Weights of a small transformer language model: no biases in attention or MLP, a variant of Adam for these matrices.
MLP neurons of a small language model. Each row is named by its layer, matrix (gate and up: input weights) and neuron, and shows model dimensions 0-159. Each number is 500 + 25 x the weight over its row's rms, rounded and kept within 0 to 999. Numbers have three digits each. A neuron's up and down rows have the sign that makes its largest values positive.
Before each neuron's rows is what it responds to, as a language model described it from the Wikipedia text at the highest values.

Responds to: Mainly en dashes and commas between numbers in year spans and track lists (2002–2008, 1–5, 8, 14), plus scattered mid-word pieces like "inter" and "DST".
L5.gate553:496532468459488515555522492528481497526515475534517486507526462513471497540465483494478496503504436531485529445537527514504516505516481495520553504473498481496487527526498519481512528499508471475492459489506472485533501486508468519512475492491483521502516469482520509506486502477511504484513491524487467495541479477501503479461544516522501484475522467464543537515514537517485473512510499511489493490477449460487488488497535493529537489464481508484493495519545509521525531523477549
L5.up553:492522555505484443516493491509485528515488500478504495521530487481488525543510493475464527517510542515503509507510498510500530524446525527553496504512506509515505516489460515509508560518534454495477533513486473533502521476458501527547510482453475506480541480511505524514471480472543538514530473513494493504482518474502514499493489486496530483495474480487449502524466509541537513502472493519512459506545524514569497472527531527472482494504473508460491481475533486482510496536547511

Responds to: Function words that open a new clause or verb phrase, mainly the conjunction that and auxiliaries before a participle, e.g. so that, before being, is given.
L5.gate707:471470492456540531499496474488487547503516507467486472538544523489525530497501488510510510538492505508568484538512471476467512489506501502484497512503493480511522512564511505534485473505479537501478558596526541505506551489532491495501498465501517551499504492480483496463469512523517540532514467525466482471503485501470497490547525544547492497542518516472471476478506496491486483426510480489487527465508472471503490511529490504521538467503455480523466488510503466514508486535492496
L5.up707:500479517462489526504545498505536453494472492475461495533498496515511491491487515518506513482493485485520551531505448458508479484515519505476509502525518506514511498528477474508503492504505489488493494509543483530518513491505514526527499485520475532504533486485539502495509466517519507514489494515509453451500436508517470498462429484506507503482549503511536496434514455515512480470499508508539537493502501456501487503473524469518490512504477463516496523504458498512541482500528475

Responds to: En dashes between years in date ranges like 1925–1926 or (1748–1819), and colons after field names in infobox-style lists such as Species: or Dialling codes:.
L2.gate648:472480531482526510529481490538483512468489515466504454489495508498487528530509510509500504496515442471505526470508466507492498540484468519502499516460558514497495481451498542468492503505535469483456497468464517438474507486499530509418474492459499528541516506475485484488530464479508516545494464474506508478505500524484514453522463512476509507517503568485518514555513513506541523469481523518476551490508499479512508530526487478497453522510523532541499513494528516528460508527500495
L2.up648:508476512505560500495480464486500463523465495539475479527489466490490483495470481512499502483524468477504511494509521461505537481470492513524475519535494479480484509504507515521524503496521484527506495502463519487517519479491482514456520492470495502514490507485460505478532475521518511486507476482473488488478545468470565477504499440511527503493482476531550481486499513460484540484474506520494501461498470511491487458467508523473516513552498516498500476453503520492511478483503514

Responds to: Forms of the verb be (is, be, was, are, being, been) used as copula or passive auxiliary, often after modals or "to" (can be, to be).
L4.gate243:515498489457510532521500531533573474542500529476489505506514490494473513501495518498480500536564502507494487495479488478545500536481497523468507482507525504468504499509504519491541557518491522466514527498538473478500514469500538500506526472512462502494531468492552532526505465475488480530504520492470544509471458473471512474470523527490533482460504506495559504512529517471477535526474502541461493488506508478538489492491520479533499461498451495514494519503471522572509470492544499
L4.up243:473517522462512452492519468491496468498491460542496508474534518501535519548487490510506535512489490481512544538545443481489524480556527493480508517498482527531540504506532498495556518499530533510497527472515512507461504541471508478479480461451501534485495531470487489474487463512489501465466478506529470483514481519500466505516496489509519535515513510532512520493508518506563479516510489486480506534517443465465487517506517476502509479502493528504493514544535461527535499539486508

Responds to: Mostly the last digit, often 0, of years, counts, measurements and route numbers (199|0, 600|0, 17.46|0) in tables and stats, plus some separators and list starts.
L2.gate158:503431516501473452508521481489476545483493436513494502496436515473481493538529549509502520548492472500500487478465457517476480483507522522516516507534482521461474493463487530498510507506499498553495522485494500505512538542534543509492515466535527489466520475482475504491475478471522466544501505528525489496491542509531480487499470465516448489493476517552492556540495459458499477499512520482494497487482526502523498488546471471479468490527503514463513526467482499461484518494465473
L2.up158:496473517510523525474504494460466445519517537534457484546526529502485489480499464512503492481464485546488497507514524510500476488463494449494483474480477502486463529518537519485508487500504521503520530423530477510484506554491539479491508466521471517523513500526491486516497510530509517497500508484483495519471487527516538461482503479561453498442516531481534497507446519533499525508473552542496489511506473521516498537506502496521494480480514539514500511526489477507533502538507553

Responds to: Nouns naming organizations, groups or places as units, often after "the", such as school, group, community, district, college, club.
L2.gate629:551477543492497481505547515503527465494528513469511529522504493518492451527530504533460551477515460530510522489482500468554513501529473498525512506501559494518509518483529496468468542507550498505473533540468497530517489487467512461471483495495516519493509516502497531539539455505516521528502514450520541473484499522496496517549506539483473522494547507523498469491501525528534515489514483514487515472515466517486510500471517489507517509479478506477462493559534474527556441492485488
L2.up629:527509485518520505487526500552521477471529532501487557482501469499469504493472513506462490530482498512468498487489475496526495496499511508518500504534519508555519493482530472458458480516529476504452539521499478530504503502477477491498438504507521467542504471486498526504516489471509518499506481463502481521488468488473485500542480522518460506539487492478487484537524498551525486498503483510476469495518497525486549504471508468456532493474512503484487495526462487471485523536504493

Responds to: Three-digit leading chunks of longer numbers, mainly years and coordinate decimals, such as 191 in 1915, 199 in 1994, 188 in 26.188; rarely word-start pieces like re, New.
L4.gate438:472480468503518547490477507477469440523494511499510520470492531466527510519495485505460460519524485495514491474531462465481463468538497488476463496529488496497516492509542500498523520506513529478506527443509469526512535506527498508460504502487504488513464545527481533507485499548500500455480497514492458493469509516542463487511501497520459487529480483508469512487510523451512518493552517517533505486527520503516518518536513501497516488542502474493514496475490520475453524518499483
L4.up438:489469504470497466496471465451485506509532480514471441507489501488511532490547501515511496499489524547488494500489498456532517508508472524492488478504492512506537482494488492506481497507523544518482516497543529474536507523505477520491489499518497542501483472495490531507475499543516496516468528513498507438472428458523541509531487537482471534503494493496520502486465501527483503493530506517508549488529564498533472503553514510528547451488467498532471517512515470495514514514489494

Responds to: The opening three-digit chunk of four-digit years, after "in", "(", table pipes, "c." or "born", such as 198 in 1988, 193 in 1934, 191 in 1919.
L5.gate442:488502485529500528510466529527535442524489487533460499500487506521444486452503530500442480515504471476507494512525429474519491459522516515465462517551525505494493529485529501539485506480489516481526526500491498519574497560482535471548480513474497510488513483473507532496488481464491477466510462518441502488491523504442534473496502512545488491516469492451513482484478533528476516454497507540515485498520530521488479488531517495484472496496449539479477497479495522520489516544495432
L5.up442:479501514524490472530448483515518482500502509520485475484490479497452498481528516502489494527511498458515482481518447491465485510539452498483474504555546524490503521520515452517486530493471546506540527472506524495562493524473526500527479488501499525504483522489539507510478519494463451499443503527472488468505481505472533463515487514579501510523485534464512477471459502561481532475534521566499493480525525522495452500513502476523466510487470520500491542470476516486443545540514464

Responds to: Mid-word pieces of names in Wikipedia tables and lists (Levia-than, Mir-anda, Kapati-ran), plus leading list dashes and locative "there".
L5.gate559:503539509517500482492481447460527521515526470455495513593516453448523507471455507504473495499525510481531496500488515483544519500528468482541547514525481463478481545469437513480515489488505500500489490493520493499527507529514499490454478521527430516503538477477466502487496512496491532503494520504481471475502531463497514484485467522472501474531450497470498508506502471519483495516497522519526473504552479545481480494513468507443510508484483491483520536521501528506488512522534499
L5.up559:495551477511508520493500461472491505500498463481515508540529503466517533491448519501476478512506510482513491527478525496502566464502477469528549499474503471513493524482504525474489482502517549487501452494530552484481520496505503481473487487517458491505500488467503507482457503493496431528483513502516481455501514485486511513437475472504460503519479472496483520508464495524546509493517497512499458509520502515483518498527518535457467537502441515487522568515497521563472527545507512

Responds to: The word piece "inter" beginning a longer word (interacted, intermediate, interleukin, internet, interred), plus en dashes in year ranges like 2005–2006 and other word fragments.
L4.gate501:550492512506493475503506523519507512502502443469520498481479529530471545453539467508479500499470490528554491517516518489524503511491507514498505506468529521509536513501511545462490494539528535554496477511463500516487516502447457457482480478512540502540501530473498553507450480548492469497488488498509470485474498503505498514518496532498479474486511517521526535516468489519517512503483457501517501515481491512461478527502512473496465510519473480535482508519550534504529520523474524
L4.up501:514519499470531470490454524497498485506511488519496476485440512505494475491525528525471488511501474484465497578503528514521512452474482498529501482532514495508519535506493477440485522502549513503513504482510491497517526508501532504505488511506516508512499496507465482530482452456506504487504474518504499506533488474507487541478502471496537492479517496507514495484470460505519537508474548509497500517472525511494470507506500463513505491542496527546476497496519478535452554537504521

Responds to: Common nouns heading a definite noun phrase, usually right after "the", often naming a thing already mentioned: the school, the show, the album, list of.
L5.gate32:543507497533509504526489499468512455501500502517473502510476494520543510507514494495489537488490468516443506459528485508487485540465500486547514487520491488489497469521539506492478538485507531479501459510459497502546504506510506514473463500528532536557464523486487509491514468498492511498486528491472477508516528530492520527560497493476472507509525531534517484468500527536479532525504494490531518467527510529472526462503482505500505490528488555519485544502513507520479528512477490
L5.up32:503543509485497492458478512522456514458498515469466495511522496544507522529477490519457501519529471532521472471502489470523514488490544505487500487528499511483499507485502510471479469509528497519482543496519493480496478508524520540526456510481472525510535481521489533531496515521496518539477525498511513489524519533528538495518492557505497491509496483469513434553502490502503486517492489499509526479470509508528471505458537503486479456468512500520495491583509469493475496531492552

Responds to: Forms of be and have used as main or auxiliary verbs after a subject or modal, e.g. has a, can be, being; sometimes also got, grew, gas.
L2.gate519:477518518548515510516466506488514487506508515527446496532495509567512488523526547519526462549504514530462520525478521467513469480516473500465559497505472537502501492526435457505485503482470479529527521521515506486433492485517531549517522507488455482556491488454518537511477526502484554471523493463519479458492476475496546516509488485517506501469521500535501500467520503538519490507502473494532504486523431487487526485514489475489501521490470505522492523492539525504494468486537534
L2.up519:498461503507521494467504484448525512459526487556483442527495499515507521502549508511526484522447527503492513530455519461483468441497464487491519523507510526479498502521483498501514511496461515489497530547462485471451533492504541521505509492496525519509497523450461516511472493496477509471501508500522500500510479467466511471499464523504509504463517521505472486460487460545505488469494480504539538472537443438516518487548509455521501513515517535466483540494505490491504502524572567

Responds to: Hyphens inside compounds (sci-fi, snow-capped, GA-7), the colon after Website in infobox lists, and word-final pieces like consumers or trauma.
L5.gate315:509497502515553515507512528554482523547498533475503507446440476512524499484452521492508487502522519488506471509526469493492508499482472500457533478525537518544532481458506468501556478507446506506502487480489470497492515455505475529509524499545490501498473506502495550517498496507522562502472493467502520509488490500513469513486493522497483539453510530493494506537458507525519493513496527471484506497509547455473458507527505512483529491466546546497514527526502486488472479464517522
L5.up315:500486532521537556466503505554481542499523491464528469439490499469502517488464494477538500483496519476501504486484486524494509503500501479500488457505481523498527524469503525507526500487487539497512477520434441549510485515460501520485495525522547477488498482515469528483481492509518512523521516501515531514512528518545494495504491481511474503462501527463500498516492516488520513499478536494475528504533514480510526481490493504539476532491463485522528497546521510523481465505484507

Responds to: Tokens just before a value in structured data: colons after infobox field names (FIPS code, Area code, Language), final digits of table numbers, table-cell starts.
L4.gate679:511511505540485509477521522479488504557474538520507447479516508506599553521471502487525492529471487502534442523523495510477481458463497468462519483515545508521506480492490494523475488520538546526495477468538466503489499465477527471445523491466514460514547495490521497509557523507518553560524509508481484530503479509474516510509514488479509485542502543488521521529492480540510514518514484495521484501501510505493453510500510478468498510469493550511504499479476484502465503513489529
L4.up679:495514508531498531478519470504478488548470501499482507519479512500442523533469494493497532474493501506446493516497492493449513466481505490485505480510511493508476500480478532498536482505522502516529465449507500533499517496528463525447561468524534499467519542482494482482501523527525502514485533481493510497448447470479483489426491497472526488479523484451547494528485509523510501494559485481505502548488534483512494495484504524479543514463476517502474535492484465493544477509538525

Responds to: Head nouns ending a noun phrase, usually right after "the", naming an institution, unit or thing already under discussion, such as school, college, faculty, Division, network, organization; also death in "until his death".
L4.gate468:508480512501498513482486526473504485519484532517469491455547506484547502538446492471508497494487486526471497462538525491495515495535502508487510481532519481521493534508491495473427476510485481533520479508490468515501463498493490484536520486507538483533526482495496524509528533472498521540473513509490532498509488501480492541559505503476521504451508523459513490529558485520514549523541478460482495478514514479477471510495471444495518481498538486517480488503459469495531497511537579
L4.up468:493508484500524504518512496497511470487502490534479502489486533546499490470498471483517498537491471486501542460508487509489522486485503474514497497546475502488545518482537463513471482510515537521519506522467465533508433538474520495511485472496596518511488497491467479542494466524506493495472513451497528500517523509511496496544444477510451480509555466506505452559545540493515494508513490460499484508532459462487526493510542450514470514512504478522487514496515489484481509465449513